Weights of a small transformer language model: 5 heads of 64, 18.6M parameters.
MLP neurons of a small language model. Each row is named by its layer, matrix (up: input weights) and neuron, and shows model dimensions 64-319. Each number is 128 + 24 x the weight over its row's rms, rounded and kept within 0 to 255. Numbers have three digits each.
After each neuron's rows, "fires on" lists the tokens most often at its 100 highest values on Wikipedia text that the model never trained on. A number after a token or word is its count.

L5.up370:087158122137107107144106126125122143144122106128163133114150158096128136120115114119113099115128155143158104127116134092107109139128124123124133123142148118101111126139131142138142054191118132082084168170072139104145093137139142138116134121120111107150124145126124123121083075152089164147118103080110101095115160171157106124127107134106150146145117136151089150106101126123157141086116156118133127140107136126116147134128149076144077164082108095102133076076132130151118144151148143114118140129147178186095133113149109095157129078135112130168134131145111111138087094117131167134115146070166139148150089140136121136142109149141114125118133170140105113172130158107127137082173150154083113146156094142139138125171123157114131159147126131089129121114155140146150101134111101
fires on: "-" 46, " " 14, "." 10, "'" 7

L9.up170:133115156143177128120155153110103127133125102108106108145099080119151156112121174097162163175114183126052128165117160139119157135143103131128110134175121119053143124127099119123157157130124121121071137107153106102112119164143102190122100139160124133149128121103135108141127130101100135123123080111139139128093116122109136117131165106150144155098141131104114150153122131130114118149196126112095117129109112122144101141153137142143127123126121110124113148112087112120116105155160142102113170100117126142119158148105097110120120155150120112135124131145165122156129110137089154132077156131133132148117198120097103095154174145143127135181114128102124103122150092132118137132140104129081141126134130074134162161128135126131114185116142121110098149132132136105094143089109136
fires on: " in" 42, " the" 24, " at" 4, " S" 4

L2.up355:098121165145110085088070149132100144154163104139144145156173112106130099135089162143114135134177129177161150084135132148152113198132133122133158087149178104110123092154115157148136107151124134160096138123108127120087131157147156127111105137123120141130143138132126160115133119127114125142111130112143119118137157125120133139114110130155132155115108115120133164127103137136123158121125088125107112166124145125152137110106115119147090137136102130097123125151104160144144060154114109154180148117134073098119152156131135155156126158099136131112148148136092127107142118122147091158108164128142190141186150103074142121125128145086173153112154118152173141108131089072067133157093137116091094092077146137124121112114130113144110126117135079119134082136141142146119152103090138
fires on: " and" 25, ":" 11, " I" 8, "Birth" 6, "7" 4

L5.up172:084160150132095111141123145163104129106076110082110119123123120132121142131151129157115113127152094083132161159121119150156135123127138119093149125122113133110179134057122104128112133119095126130140143101120157139089152135127116147173131135168127140143135128113120157072139179172139075072166102081120143174119146120120125164148120122142142116158137105113125108140099166130183140160104117144076167158127162082171136095115127124094115141137100135129147105111128125121116075151117178142100138132120131133138116135115122141155100132139109150138108098104105127114151142125127146162094153118121179163102171092109147108139099117144147135124140124115096091090158112101134122140085127163117145132149112140138143131107111118131169117137100098100139123143142138129118134110128190
fires on: "s" 19, " his" 19, " the" 13, " their" 7, " of" 7

L9.up156:120143184158105144098120161125091134122111082109156158157106107089151096131109066125162091154133137122165158112146145096131138093117145119122109152138124096151102099115121109140094122127124098107145157136099110166135128098147116139145101122100114136137165127176119154118104121100098076134110081135142125134150142131136118113138090134135108147126124121114197111106151139083140100184140101159160126132139079131112157110161108125128082127091086082178126125104150142110127146114130112084129118172141157093107167126136071128079092121132127148167185163127120129131137112089093127166138126138122129094151106141135146110121203124128122097112121102119099139162119140143127112154123094111125153123097129130127150115110160178137128126111125138115135131112105113112148158155159157
fires on: " (" 42, " \"" 12, " “" 11, "‘" 6, " [" 5, ":" 5

L6.up1245:137169124100114126153168137138124095127091125119114138101135135128123139106098129090073109190141107132107121125142109114137140088183128128120135135167131097134148090137116138115116130153137089150115129161192113152095100125131129126127133176147135143110135143111150122154125098113120132097094119103104121107104124125120077121094113094144145154140147101118096134133144090118120108130153121138117127180076145140116102162089109138138142075115123168131126115167116112125179155116118105128064094069139082144111107073150112141121122155142135112119136169114161134080194162090123083135095123145159143115123156108146113117091145138118132158122130099149152087136112100162103141121143111127119123147130121120142099080149144122105160161129104125122125140119128072137154124141112111
fires on: "\n" 32, "," 27, "6" 4

L7.up116:165120160130120117135150124137132090097107134088162119122150136123168148150194137127161137143132110156111136121115114111102091129158151106112124135132130072156140085122126141142117134157120117154095084096109144156118103134118166123134128130151150168116110152167145156126111162128116125173140127126134116164158154101156145128123125094120124100111135145132100155102102168149149114121099140165156121152128136162130150157090128105069147106121134101108128143144150154118185119081157086147144123132122135136157148132130140093138119120147164148144118125124103093130143111149178121166177145102150107103127102090136142169144178104168132094123101117121106171172109122086151137144113148153158103088086116099141097123107107139106159121123158146128083172151123120092108178144129115
fires on: "," 53, " and" 14, ")," 13

L6.up803:129150127076081137151110102144162099132141118095126102085169145141132119102122089110096126180084135119142125114123082125137174142139117097148163122135149141076138123064111098124130150131175147121112080146126113147129133132105145131151129112115122100090136086150160107104119126127120163115104170129147143110141134154118148135145073132105140141128094110137111105110096119118160141157101117140125119126150145149169152086125123130146115104119123191107140172126116168099159126100127160152120168161146092136144157104121134137130122128116107107138118122109103132085176129080145130133169128140124135108132124120096146182154138138106112114132133115142122121163148119088119140126130083064101185146157099167128109139136102172106131137112118143122080097117119141112151111145097113
fires on: " |" 46, "-" 11, "," 8, " was" 5

L5.up297:094129087098124117138121094089138130157125136105085147130145137150101157141143190116134127159162156143136113150178128117138149140127093156141115158117132089173142155122105124131148127102123159165086119156129137150078098107122125131193110167126155119119126132135134119112097110131138144117105121096144122127133106132091164143139121056105138112135093111145080101132127119161089115098156126117125112126119097085117090119097131147136109128112112109127119084131136122114110160114120115115110117154152137097134150086147106122088186123117115092160175146119109114113116170103123099136104088203128147079127109113127145145112113144125137116140179066127133157133122127134127113145105099147127134109121125102100104129117127147130102129125107143122109156128117091093142136184107144
fires on: "\n" 100

L2.up814:134143140076140124126179110125086115115127114139094112145115122111161133101095143118086074136148138155139149135169121095152141131125114183129127122151158142143108113116134134081154130122152094106106134090125176089114165107130129170126104122128091086161129147154122129151148125135164148094145131126088144084118129150107116168129118127129119119190109134117153131160133124130142120085181135139056161189096123106114116105120101099142107126146111142130131131098130143157131144172116146119099142097151170130065109107083115132150174153100159100116114104126128122084100110117111106148129132150114152131129140127138135175130166116103159100178094123146104093135145129100131098096121136132094096127152128095111133102104091126164167163103113147105140120101148113142103116123131150
fires on: "s" 34, "ard" 6, " on" 6, " of" 5, " part" 4, "up" 4

L9.up276:103152146107149117150115131070127102146118112146151104156155149122125141147117142100131120143092127126141112115090118116104093184135111116168135148118150097104143154113163170145098144123146126082123103123068114120144106125092156141134164146155104142138158159137109098117146083111092149111136105119131114086138150148138166128129127129094123158129120104131116125140144144157124144164115173110150108131126173121108152120126087136097138117166111130084099117092125136168112126120103120122141125134116158129126141145101068141121119083128131128104068131094123084093142141113129109161066115090145080143133158113132194135103081186141147123111133112147143143119107131094143127146161119097121137128165119123103124142114155122134151161128094159122110133123155125122139125104135126
fires on: "," 20, "." 16, " (" 16, " " 16, ":" 8, "vol" 4

L2.up348:113115110120119103104125130152135135129075132129123096126122094139128178137172133144108125096105090123144143128140118129116140148101133139128139145136099102089166126117159139134082119146105116163140123128102124064140120110165118092158173109140101158164096102113194113133116157154143113154167116115143163132091129135124081160119135111097108122106104132130145132175138129159180144153144119103085152061115129170084130166127120104143120162125090108111127138119189129114120109111135133088128105170090150124130110165170139129123152125115106105128137160146119136187145171131131127125113115118115111098162170142137125107092140121154140099117145083141151108140145082111157095108120112147123074130107143158112087123120137173087153100118129155107111115159138172187118121095161108
fires on: " the" 38, " of" 32, "st" 5, " whom" 4, "nor" 4, "ing" 4

L6.up570:114108127106119109118141157191108138129142136114133131173123131149122146142196134148135136183118129121132121165165139122128143097118144120088125127149129141133140168089155145115126105145163117144125157074144126127154131126141117145150145189181123137100121159133171101112112146137122083099133132114113093118121129153114144107150126124127149154128164109106076130117101161079147113140120127191169149124125152146118124133074142137117161156155102124173123117119129120115151063147136125172119118155142118141175104145158128069100140089122149147110163113105106130141113134107129120148116126089140135145129120156131154131123147143117194171133149118151113102117119123115125139137118133136122137154167101113118149138132158140149169107070136138104098130179146150160150140166108127
fires on: " the" 49, " and" 18, "s" 9, " his" 5, "ing" 5

L6.up710:133139106092127146093138104140119147134105137086084143097134154107108122164100145132125132128133155137124130153152155120113118164090105129126169135108112116142139127113141143051100122079129185141123104151158147188113081162106123155149099111116149124104128142143107133109134110142111077110156163137112148143116096138081141111114145094107105155110120124133078145138121103133099089093129114122103136117118085107135143109124159101111169150063135093137148118131140097119112111111115113120132106142143127112131116111106165146181130123101121083206170171153152141100110123086090122114104124157109144101150108136150148144164151126116114119109125146132116119106109133132124124176093130140109105108112136110135161087140122192155126132149172093094170114177116105109127097135109162
fires on: "\n" 100

L2.up830:129148127140140090126072144135134129159125131129118151151094142133143141154118123147096155146113109154173122107164133126159126107152154128137102133155099120126137106121092103113106146118145148118124161190120167086135123127101178116119106146117129138129117151149107126131106128115109143148096158141136176136128116131139149114087094107102154152162147145083049115108132118113101140140110108160090130123069158149087140146133104173110116110115156144151136143118130154185117129105146155089128148146147105121124112118131113158159108163130164124118170129112174125139085127130146155151114136109087115129122102126094158097158119150153093136125117129106063129160125148153133123125135162155129086081157105129149132105130086135086139129105146152126097164107176141107135079127062144
fires on: "n" 19, "a" 18, " II" 13, "um" 8, "try" 6, " III" 4

L7.up484:164135104123106113129110144094176083149175118108125115114142144129138156111143093155104106193165133130096143135171131102128146166177143122170121136140102113127171170091146106122099111128137078126122145129142142121151161129122148137143141134125126166082098163169106124127154141122098141120124095152189135107101161127126159131127139113173125153172138113164119111089143120127127147111142080156132080142186173144134148139129137133160107126122145137149136112131139119151148142135103139159088131129125168121132107111121147164132083154148125126183132158116120144109147121146112163137129125069102119094129116112094117116091163129124141096140166099101139112140127152137117131127133141103126134104124148112132156103111140141139128113104121141098154167093112080169142109103149125
fires on: " " 66, " found" 6, "á" 6, "9" 4

L5.up345:155145212145161124103100149127144102135165139155143137122137134134088140133108159155157171095090113145080137117116152109120159165117126099137129149128075137116127091110097139142130129121150131120115120155154154143104091138138072154146154138097148095125083092138138092103129108116099121098149131126165100151153109152147140108148147138152123133146132133137092135132125117180107102141130127151105116128109147167090111101141138098105163093116096147098112136073094130107156118184098114132131096174155185115141103139119123049115151130134119119134130142156108140138125084107160122157087126121126151149155145141136093131104182131114119116156113164135126115128145123124148103155124155149091067115129079110167110203123153146101149132117107133145100130125099114133142154094141153
fires on: "th" 20, " of" 18, " the" 11, "," 10, " early" 9, " in" 7

L8.up575:095112151123182145132122102138145146140120104138116168158140093162150143145153113153127150105178140109118117155127156127106121155126127122161144125139111081096175068075198118105158173119129124090147123154131158151148138136175161109143200135156159096107153083180148167157131101109142120115176160133173108076135132137125148113117133131129116143139083103112151113150135124135144141101110107147157122136156127148127090124124182136132105129131095120136129116165083131126131092097099137132172112181134102120093169093119131103135126118142141150170166128109166092141147120153131095148151127135111124156139114162151118156140145149106156095147153077159138148142121116083088127135179117117095113139131148127130139140133098122152129128121140154112142146089172102118146138088114124
fires on: " " 64, "1" 11, "0" 8, "2" 5, "4" 4

L7.up680:163158111133114147169105132141139082174132176114099103086120128167140169122115173097099114142139134146104134122128088121153165126119137099166128072121122159121121087129129112136118135163103137110160145139151152149103133124171108141181097167109157130153123151144122122176110114133092128138045142110079122107106130123095132155162132113138124146110120141159132143129102079120116136093166095130166152151132116147130086094104112170144108088105130127126106124142139165099157124148125149090104155118139114093115156111096081109127149118115131135093122143106162140081200134085137103103124137151132135096082135148133145133125146160107108130111133120119129136131127154122122099136128135143132172148098090104105109116129102166147087168146130112168108158128133127120166078160127096
fires on: "\n" 60, "," 15, "." 6

L2.up629:142126090122177123132115148145124136142119121137103139100096135117137140109121130142126116134124110196106142132155162124163122102159144157088113170100164112098150129084126103134114123119134155141147078135145153094164148131100086147144169162110145114105111117122090159114102138085095162128110144128167130137152176128154140139096127112111126085138163094097111139142122134167114115146138169151120137169087148110119165146144102125106136138144084143123123131149134145116151191098124099141151126124090079162118081134121090150129101146116171147135162112168105139148123099169084129142139132115122125133120129140091090147152089132132136080116128163131174190148162139120137120144115142085114116131118155111184115150125116138134163093125129110153102129145124128113133091162108125
fires on: ")." 51, "ion" 5, "um" 4

L6.up603:127120136140125134094108144175135112121106143103114088105128096105119132135103165124118125132143126136129108136144124139153134086122121112139155145180128172093150100112121131087135154136144124105104166091117160122123123113137106188155154124108169174171120076133137100136139125158160107164093133130151136129110144136130116117085105087132143207132113092099166140146084165121099116111104116083114069113115143108074103118119152171156124165150129124076126136130096122100117078112136163093080186151168138113100124094153121128113098117119113149117131117158141096099163148076148101150121144125163128097131117104124110157088168113112109136142100125127158141149164125143109155119159110111100145126151121138128144103150123155161078150110070147167145143092135114127092123165104122
fires on: " with" 13, " at" 11, " for" 10, " in" 10, " to" 8, " of" 7

L9.up938:123148191109129141135106164137125149152166116178143146107159121125150113134174116171135124108145127113078157134141133109125153094134106130141137118085097129142138122127116143114129134105166147134139143147140149101061125118120125105128142129109146145117139117160145142154119118188148187142130147141093159128113137186112123124154143138095133150134115126092082148154125120158123141124171098113123152109133163104143142097130099110138129130119117120136130166173137111111099107111075106163130157092126161115144092100134089116157132155132128094124125148176099112123134087079124081096072133092119129113141151096063107155109094103160116133148148146106140122118120122104100110106128102129072094084117100136125139107156135135131103121118110111127100124123111108179136192101093140
fires on: " of" 31, " and" 12, " the" 11, " Co" 4

L7.up797:153147144128120094142130169147127126118107095162125157099088134184100118115116149130140086153114134113107159142106124146105095169156085158126089127126131125156142090112138135084114141121114109112151151150126123109182111093120135102144132107098146110122178152148135143105118127106120093149142104140136159105115138139147137104093137096157120156161136131160140104111123103122154085140144114193131136151106086089142121158125111130110169171149106123125170116134134133140118118140120133127107158148118114082113127119101144139128107111107139175143177173112126130122169144112075153166137133141115148110202148169130150125126126115118163108169141095128160146116133142134118138155151099104122139177139115101145099160118115118108141141150157121105099172132122124140143144135147133
fires on: "’" 20, " “" 15, "”" 13, "‘" 6, "\")" 5

L2.up833:107119143087124097099102156161116083107127163141110112145133164139155101122097117120090146119127128115146112091126099110089131149095095155161149083125156118133132143157140133145124147156138142088119137113140080167115125120134143148144117158112155113142169111137120115147124115162120132061149183146138119139080131138100101108115099143111167141128116170129103117123114119138142131100127138153146175145145159131118115148129120082115117170148122107132143165130128126157147150131121106132122129133139092160080153131118121137161151131135105130095093131179107141093107109099163095140129152182132140113090155153129150107105124097066133104166107111114120076112126107141137132093130126096122110127097130136136104144156093164164114128123134123119082141103097133186140107097142151
fires on: "s" 28, "ly" 6, "let" 5, "up" 5, "et" 4, "y" 4

L5.up552:146147105118155183088128104127103137124107090142132126130150130127095116161163139111132158115150108168138126134145140141124145168133099149122165154105089109112112158096145121113106140077127160165100106132162144189109097131100131140135103120156123114109145139088145147118105162111125090125132180072119131145126103136076134120143104094110159128131161118099085115128124112127112086105128109118082156159136099117115152109090122120147172124093097135108175158118120101093123128106127107122124142174119122123133123142079135133138077161117155125179163169183136113133099103134099142137100161163128098097123114122104129112172121161130132142111134117104124118143155141133153145136122143129085124111153154109088159120177126169126150123111180102102143085168137096131119085182094135
fires on: "\n" 100

L5.up346:144122081118129159160154115132120147123097080121137151114122148113151123167156120104127119165141085109168179101126127148139092122121097097162153134155098086118127116152124149125148167135110136155120131141133090097114147114098124153118104086108172138106072153139093156096140135120065145135160098134126091127135102087166117101157194131110093099100115124130134158124104089124159132158168121121134137119113195094146118153177150136105110125134159132119177111134148127137159127108149134129135118126125110129112145096183142116099110091127118139105152132124150087145117141125108153140157143096105160113122136184131164130120145119163116118151078139114133141139163107090132112193145087122128142128142089124140137104147149127094147150154074117130162087125150115141102113121132139
fires on: " |" 27, "," 12, " and" 12, " m" 11, " " 6

L2.up117:065135103143127135110149108179155125127115137133095142124174124121147144127119146142136168127129068141157118156115094146093149160159096154140167156154108139105124114161132152113128075120101128137093117160154112113130091123128105151120131127128120146174091058118170142143132132161140108144095100106124120116127173107131126149124161117136083109142151140130138119156185156140098155126125153121124138097152110156116161158166125133126120135145125101112140129115120127118133117101109168138153113130158130161131139129147149141131090125114120122159112141156146142148149118120112130146140157103126094106163130164095111133105104143154087133147156153094166128141141120154113089109110109133167095155161104189125095141129103156139112110180068134128097128130119151106173108135151113
fires on: "st" 34, " of" 18, "ch" 7, "y" 5

L2.up443:118105164120131098128090169152117109109147105158176146081134121129136162124121126129164134123132123164128135090111123150114159178105150179115120120108132146112170106129136102129152141110149148139104144135121118101121136163123149124101155118131135109147138115113095149147140138088106182142131142104167099088145110074125104120091140109151139139142135094132130122101153121153131137113070157139132143150119141107160129145119143131107164154100126081097127129151098087091136184106128095140134137175094119157117101095088141114111137148134149166148149100147086072132148149141087104138102118147130146106149108104096132130117085142156126166144110153069117128094120153147123112152116077120173105080110119118163142096133120186128173097106130121144078135084156116115127133172136106
fires on: "." 44, " and" 10, ")," 6, "mar" 6, "\"" 5, ")." 5

L7.up1002:131159169154155138153086138130151091118121121122107156125098174153175151154159142146119143116104118116104153070124124097084166140122122145112147081133138174110142143127109066124116141181104143129108158098107128140136108137099094109134104134117145153124153078119157147130113097086088126144134113126134118143132109146159091111163096123134119148158186110164136136119118131136136157102122177100123120114096097157136100148123159099132149148132104115153078133079128157124115089119156161143103127152190127143149110137134112099175088120127108149139143139135135182096133103146121159095109144146137114086137101134153151124136189135112120191115074132122113150105148116106136126118141129096127134093135121113128142188130162165113166133114122129071101128143119115082083137132130139
fires on: "," 74, " in" 19

L9.up1279:113155151170130139168116116116144127137138133104129116167151151091133105160144128141138122098126159140124147146129120159131096112115136171154106179133137143149115131135125147095116162113113160109142149155154147117138128130141131116135213129145140075123126086137162143123107132146115128111121159077154063109112133116106118146122141154100152124097107111134132142093129138107119150112153147062113101125094125114143140114155125095168128134169107130171131162125127151102106142106150161120117127115201129142171170101135123127135126134196115084131118154136117104108127139081112134104139105146187151124133127122101140131132125120112128136094115131157096150153169106173108175165142164131157144127135139131157139141133150103102183104151122135159132101151127142094106117086153128
fires on: " B" 88

L6.up992:093174122116132142131164149137136118125091129130075168132158190105101145150105127142120145150104170143142153134163135123133116146103096131107157163130109108152116146096155144078126124090111151119108077167137169139128083155107131176146070146122104137116132169114086149123156104137110105127148147119121115109116112137121118138124120116117165116167121126095083131168123129163098076090142115124097153154152135126149154114091146085130152137082112126094132107147146100104095125109128132101137107165162124128111104131055149126139135137087127123154139164128142099106111119100110160110121147151104097108133104116102149113125127136119150140102121130101162154114138112124137161171113140162124121094140095109112118099153116191154148107132152128086139107180163126114082088136110156
fires on: "\n" 100

L7.up147:124140172120144116135145140153152131110141147117080133136132163117151128142157155121138108129105168179132111136096095121134129121165111108104163113170127130153096120157108162048130149139130076131065141132103156119134100161111116138149126130129128148127149180116124118082111171128115139113134175094114118153143151125117133121166151129154134128078115120137158103101129169100141108144131110166111149137124148142086123103130110134119131106127146115175116157109142105158157155134154151143155168098133098146093108117129110155170102115156122128085169134062104127100128141132154113146152152101149159150150156164142116147142121120139113122120118124121073111092146132130085134140138091132098151136154144110158089154159119117160099112103091148125125131129146143127125121166070136
fires on: " such" 28, " well" 24, " known" 21, " to" 5

L9.up217:130152107165155104072134164122109129105101106137116120154141166104107113135107072121104139142120157158108140157134083131158122139158083124133094151130125107149135118183104140113134116070092111137147158122147127112143107127155139104101121080172111155146091072122116126160122122144074144117102116083136118109163117101114132154089163157124125113075177166156132155126158129111141120121137176136154091165129078068114120135129109080120146099168095124139115108167112112129117108120117169128124142130150183129124135095137131116126123090098132103143141143147125148159150114106132133128119102109179109130111123128117090093173160136168150125108089149120129110163121124152124100123125139117133158118142170134154121115120110123173157130142107104137106123079107161118087122089141125
fires on: "." 16, " B" 13, ":" 12, " H" 8, "C" 6, "5" 5

L6.up624:114130083171122126110106160169127151144127117095112150149152155102108112110105147127165123100169182154110175123157145172097170124121136099161142165161142129153126157111152098127126125089164134140086097104139126175141091116129100111156101159099120098119124126102145141124128128136105065153168119096111106149096132131155123175148121123167144122106124107078098101150107113140092123118088127101115075173151086134123120143104144134126125108108115114107110144123139082099121110134124111139158126149143053126141095102101175121151140137093119126201164141120093171141151128143131149130102143112135124107128143129131121144165154120141125146099138174141129109151130103162132154130119092135099157124134107115120131096125112149094117074099131123102193121153124084113126117149106109
fires on: "\n" 100

L2.up876:097165159118127114158089160122121102147102142152154147110120105140094090111096102108125118105112120148115127101078129085139149158102143135105127123146123123099137154136122175124130150154113142175132142134137095130122133148095110136080124138146112112111124131131130146137158117101146121168136103122105133116159197118137139172108134087143102143117143100169136140146107131136090152144151122129117081121129193137143121134133115138158123123128107104101122145149145134142112085127125135150130124144086102113104113119188069101143132090125133151094174131163110108113166139126098113128094127103108167158139140130102135095131135120140140123138103115152131104174127151086097141100105178130093075098146183115119115144077155130121091094145145091113136128122107138099093120142078122
fires on: ":" 100

L8.up514:147097151173147127138144152141117122122121141124097096147160153172120133130157154133093089107140103162094125156101139149134111135125108081097138115121111093115118129108151116108101102130096115143121108107153108151142132124157135160154180165114102097141147167107159138125111167158089118118154123137119151095147100121118133142140161155167091147164112122155160092096126124160188102129109150134084071126125106160132152145132099153124148093136165109160107141171080105092114161148157145130110158182095114132079147127113101097101144115147139131123159087115080127145152139121120173122129167129133128113140075135145132115150075130100109139146124115093109129131128128098115119141173125162153122124165176137129177136132112117169162129133064115115139116155131147105141127130130104
fires on: " such" 18, " along" 10, "ed" 7, "ing" 7, " resulting" 4, " known" 4

L9.up834:111104107116117121100104124145108109116099154075176141153132081108130130123135142096161165170155125136150163124099127153130144113139115081111148160116128147126120120121109116140126125116123111144166125127106098120157147132128164094149087159115085153130142141145119154133149147173101133137109141134155143147150097138179157089139120109094131158159095126096141153145107128108153096131105162092114123109143115173156084134135132165124181094137105134124154143131063109149124099105102138116110087089148114162144139114107139157138124112129108102129158132131133130084129159126186119106118161092150145146120124054131084126147112152103131120116123143180129122150139135150148167133127119111141157120146130145115113134180147147104127126128113139122124116116118082119148074128137146
fires on: " to" 48, " is" 25, " In" 4

L6.up229:089102173098123119098141140126094134126148117115134120148141085111140148107064111125119142133142163121188159098143123074140163138122108136119119100098163101150126090133131119151094096106151121136148119096141136087128143113077145170122120125091110152168159109089088127127139164125160121104171109129131133098125129159094136177147163108147156125143131121107106123168122141125108146074101121140128104101152165151128098075144155132138110141126102095118093113130109153167166136151134153111139144162130170147127129128120167167132127115111135104156165109092141163073151134116146111155141144141081183102147118193116165139120134133115138166158156121110087115138152122161086143142116142125148134106124111134106100097114138147131097122178116076122110088157131170098108100098148155
fires on: " that" 37, " on" 11, " in" 10, " of" 7, " as" 5, " for" 4

L9.up158:136141135118107171162151091129150113137103102141081163142115124143166116129137151129110159134148155114105131155109133093147149153095146139118134172117039074123101106095126126116082120103153142105148108112087149122126131157103147110152153110127188130119133157155136182129086131168133141112193144127128074151101138124150129176138109106126120137107073118125128159134124113096101137142108124141075110156164126131120138127086153111125138118108142083134120121119095157088150114109116075122122128139147095091151129111130132176147065149149156178130180127109090111125120107098135110141141096143149147132156109134135114168090108143084141145165148103175118148139124140168112147121129146116094133087103153150110092134149079132097151139136159129128128146129138136125119107122118175
fires on: " " 96, "s" 4

L2.up852:148143142151112118104132138167124179141137115122126108158148094129118135161116113146069083144149088136159112097131098117104148128146088157105149189114113139105129127142148099165131146145117184127130102104076153104095135111133135127184123120072155143126124111160097127137192129135140115103152139109103141106139121115116122095133148105126125132154136138111176180153147091130138135163147146096148140102080118127179113096104113145148137132136122168132142132168121136144107098158150106121154090095160118124061103119089144138156152118135139099113174131140129121112151159127153128143091170120113129124087128144137113108108143165104131174106091129178105153111108115143137104143133137147138139150080098088125121106117111133104126126132124181138161119117120128106117119129129129
fires on: "1" 33, "if" 9, " " 8, " to" 7, "ip" 5

L9.up1201:190139163129142147110149128124136104109178105115108073114112127135137152109124133150134130150084091120111154146080126106125115148164103108137160094145103139093104141186129104092125106141111088138134115126126127120125122124124156129087149130093146131145100101132131129131123119125103181112155100084143145145132099138128140070145146115142134101142123173163114115130131147159110103092100145067141126104080097129167090103119149100142146081119102104137120114171094145155139120153098149116100114128137148113136158141065080111115108079118112152153163129115130130132159146098106126136090151109117126157122124146132118151065117114147113142136119157121113106164155117089127130126139123103115085120130143143109123159160173132123127120140117123169082149138137132145147153109102136
fires on: "," 66, " in" 7, " of" 6, " New" 4

L9.up992:126118115130162137170127089138142100138126111132134144146136109181140112133142129165153090129126113112140127135129122108155162155152154179127109133135148118139118093109106142116137143076131190147152141148121093103140123095176146114129135134144161163138133182133153132095090127176112158122146152139165140130098162085140132161099147089144127124129127132124142139144093062154161160089094127121109096133105184131125125132110151147144125094133097137132128100125097138127161102069118144142139166131109116112144119095111120149144082140116126151187137165108165138144133083122151086120120148130096119109138112126092158145148125114130116129112131102163126152116126165127188142148163123148117134121166165148134140127188142151100100149122120115153117149127162141113127142139133153
fires on: " " 93

L9.up90:139140144173099125135165119093154137108128162162124116119153164097122124138136100146147147131149106119104137088139100077105129096135131082140126118128128123136107134093159144113156123116095130118093143139157095135140097091126100113190142149121122125061114151122137113116150109129062168164159138105120129107124152117130134082190150102129142132117098075154137132060136115102173125122125167122168145093145174152118114158123115087164127095117120143148107135171088111159147162139171133110137127149119132137131120118141130099150162116129136164093189138110090125145117099131140139107150132113107146119162097132129145117112127158148125112114119099093154126146135164101118096153137109125129113100157077111135157152145141128143158138121092128122150140120103133148149139185145115
fires on: " such" 18, " well" 16, " known" 10, " also" 8, "1" 7, " based" 4

L7.up692:123096150136105115114126130134185060133154136124131108137083160136108169136090144129120113138131153141108124088131137131133105135119174166140151079151111100125105101119159129139132095130094120095176141160101123143125115119152130115121108106145138129096144119154143165136080134142135116103070114107157164130127112099125117106113108112130100146119163102151156097101115086150155146132085122041129102142139119146089153104140137108140137121144090097168082151130129155114181136111100099082114133109136116133119121111158133116120142131107109097134148115139175137066153157115147169178123163108136110134074156118158156115136125171150117140124136148121131132148143127115092129121123108113142133135096113098093152108139169135106126143144101147154090135086143098121136150158120153
fires on: " to" 44, "," 20, " and" 16, " in" 8

L5.up880:100106109148183115150141146079103135120078109139159150131153109115122154159120126108082144134114126141116158130162119115118147126125104174127112159123117084155162145163137173152121128138134127095131153135135106089149112142100133131187134116131157098137144162147153121151163170131124123102105090148140115083104123139125160131133095104149130132111131106125147114105129171159157086096130095150106130135173147125118131093142105113117128138136105142148100117136168199122165080123210195118140142142158139155121164096119123118151172123138087177162125121149146151116100122128092146178130113118111131127098141161092140117130142095165154063119107124110121123149122121073150099128116116123125094175129137148096121109113109118116131110154139117104113100160146121166114149121176182
fires on: "," 27, " only" 7, "me" 5, "able" 5, " senior" 5, " for" 5

L8.up962:126148121123125149144145148147158136123094079141070187144132100116136151135133087137101129134143116125123138143140159112089128133129111160150131175131079115124139115077150115074185160111175162151131135125127122150122146135191138129101172123123124118113125110173193113109111123155106136132180138142159118092118092112125150127105156138116113110152093121168168120125134113134140097097176099132142116119177155155123101115104124159131148127154108105103131116136123152144132090096101141143130116191161107147108119100096101161153114158139127142184145130133127151135131131125138131134157131098109131112079088127136089171125150125078141127139148101147100121109121150113095142154185132133087118131125131081154109124181095147148140144133110113108133148114170077123109159141145131
fires on: " " 100

L8.up295:146150113149114138152177155137107136155129114084115162103135142115141146160169105150092117165119091143156162112122100136131161130099145176157142147120124118157163148153109136135137109171100131157126145111154089133151094113133136145141073132155171171104108122170123131131153127144139126143103076112138080083117139084150087109116141118144117132118119174159101148092100106123160152087127109132138152138102141180125129105147114146062136110181127127155113143122117140132157134107141144135118112121136137113119168125156109100116148136111108159140130152137099140093143129158148135126093151116147143114127122135152138123102132126152152113104129114106098149153076111115156114148127122120124104090118135072093200140123169180133143128136133141142112103108158123177172124184117160
fires on: "," 89, ";" 4, "." 4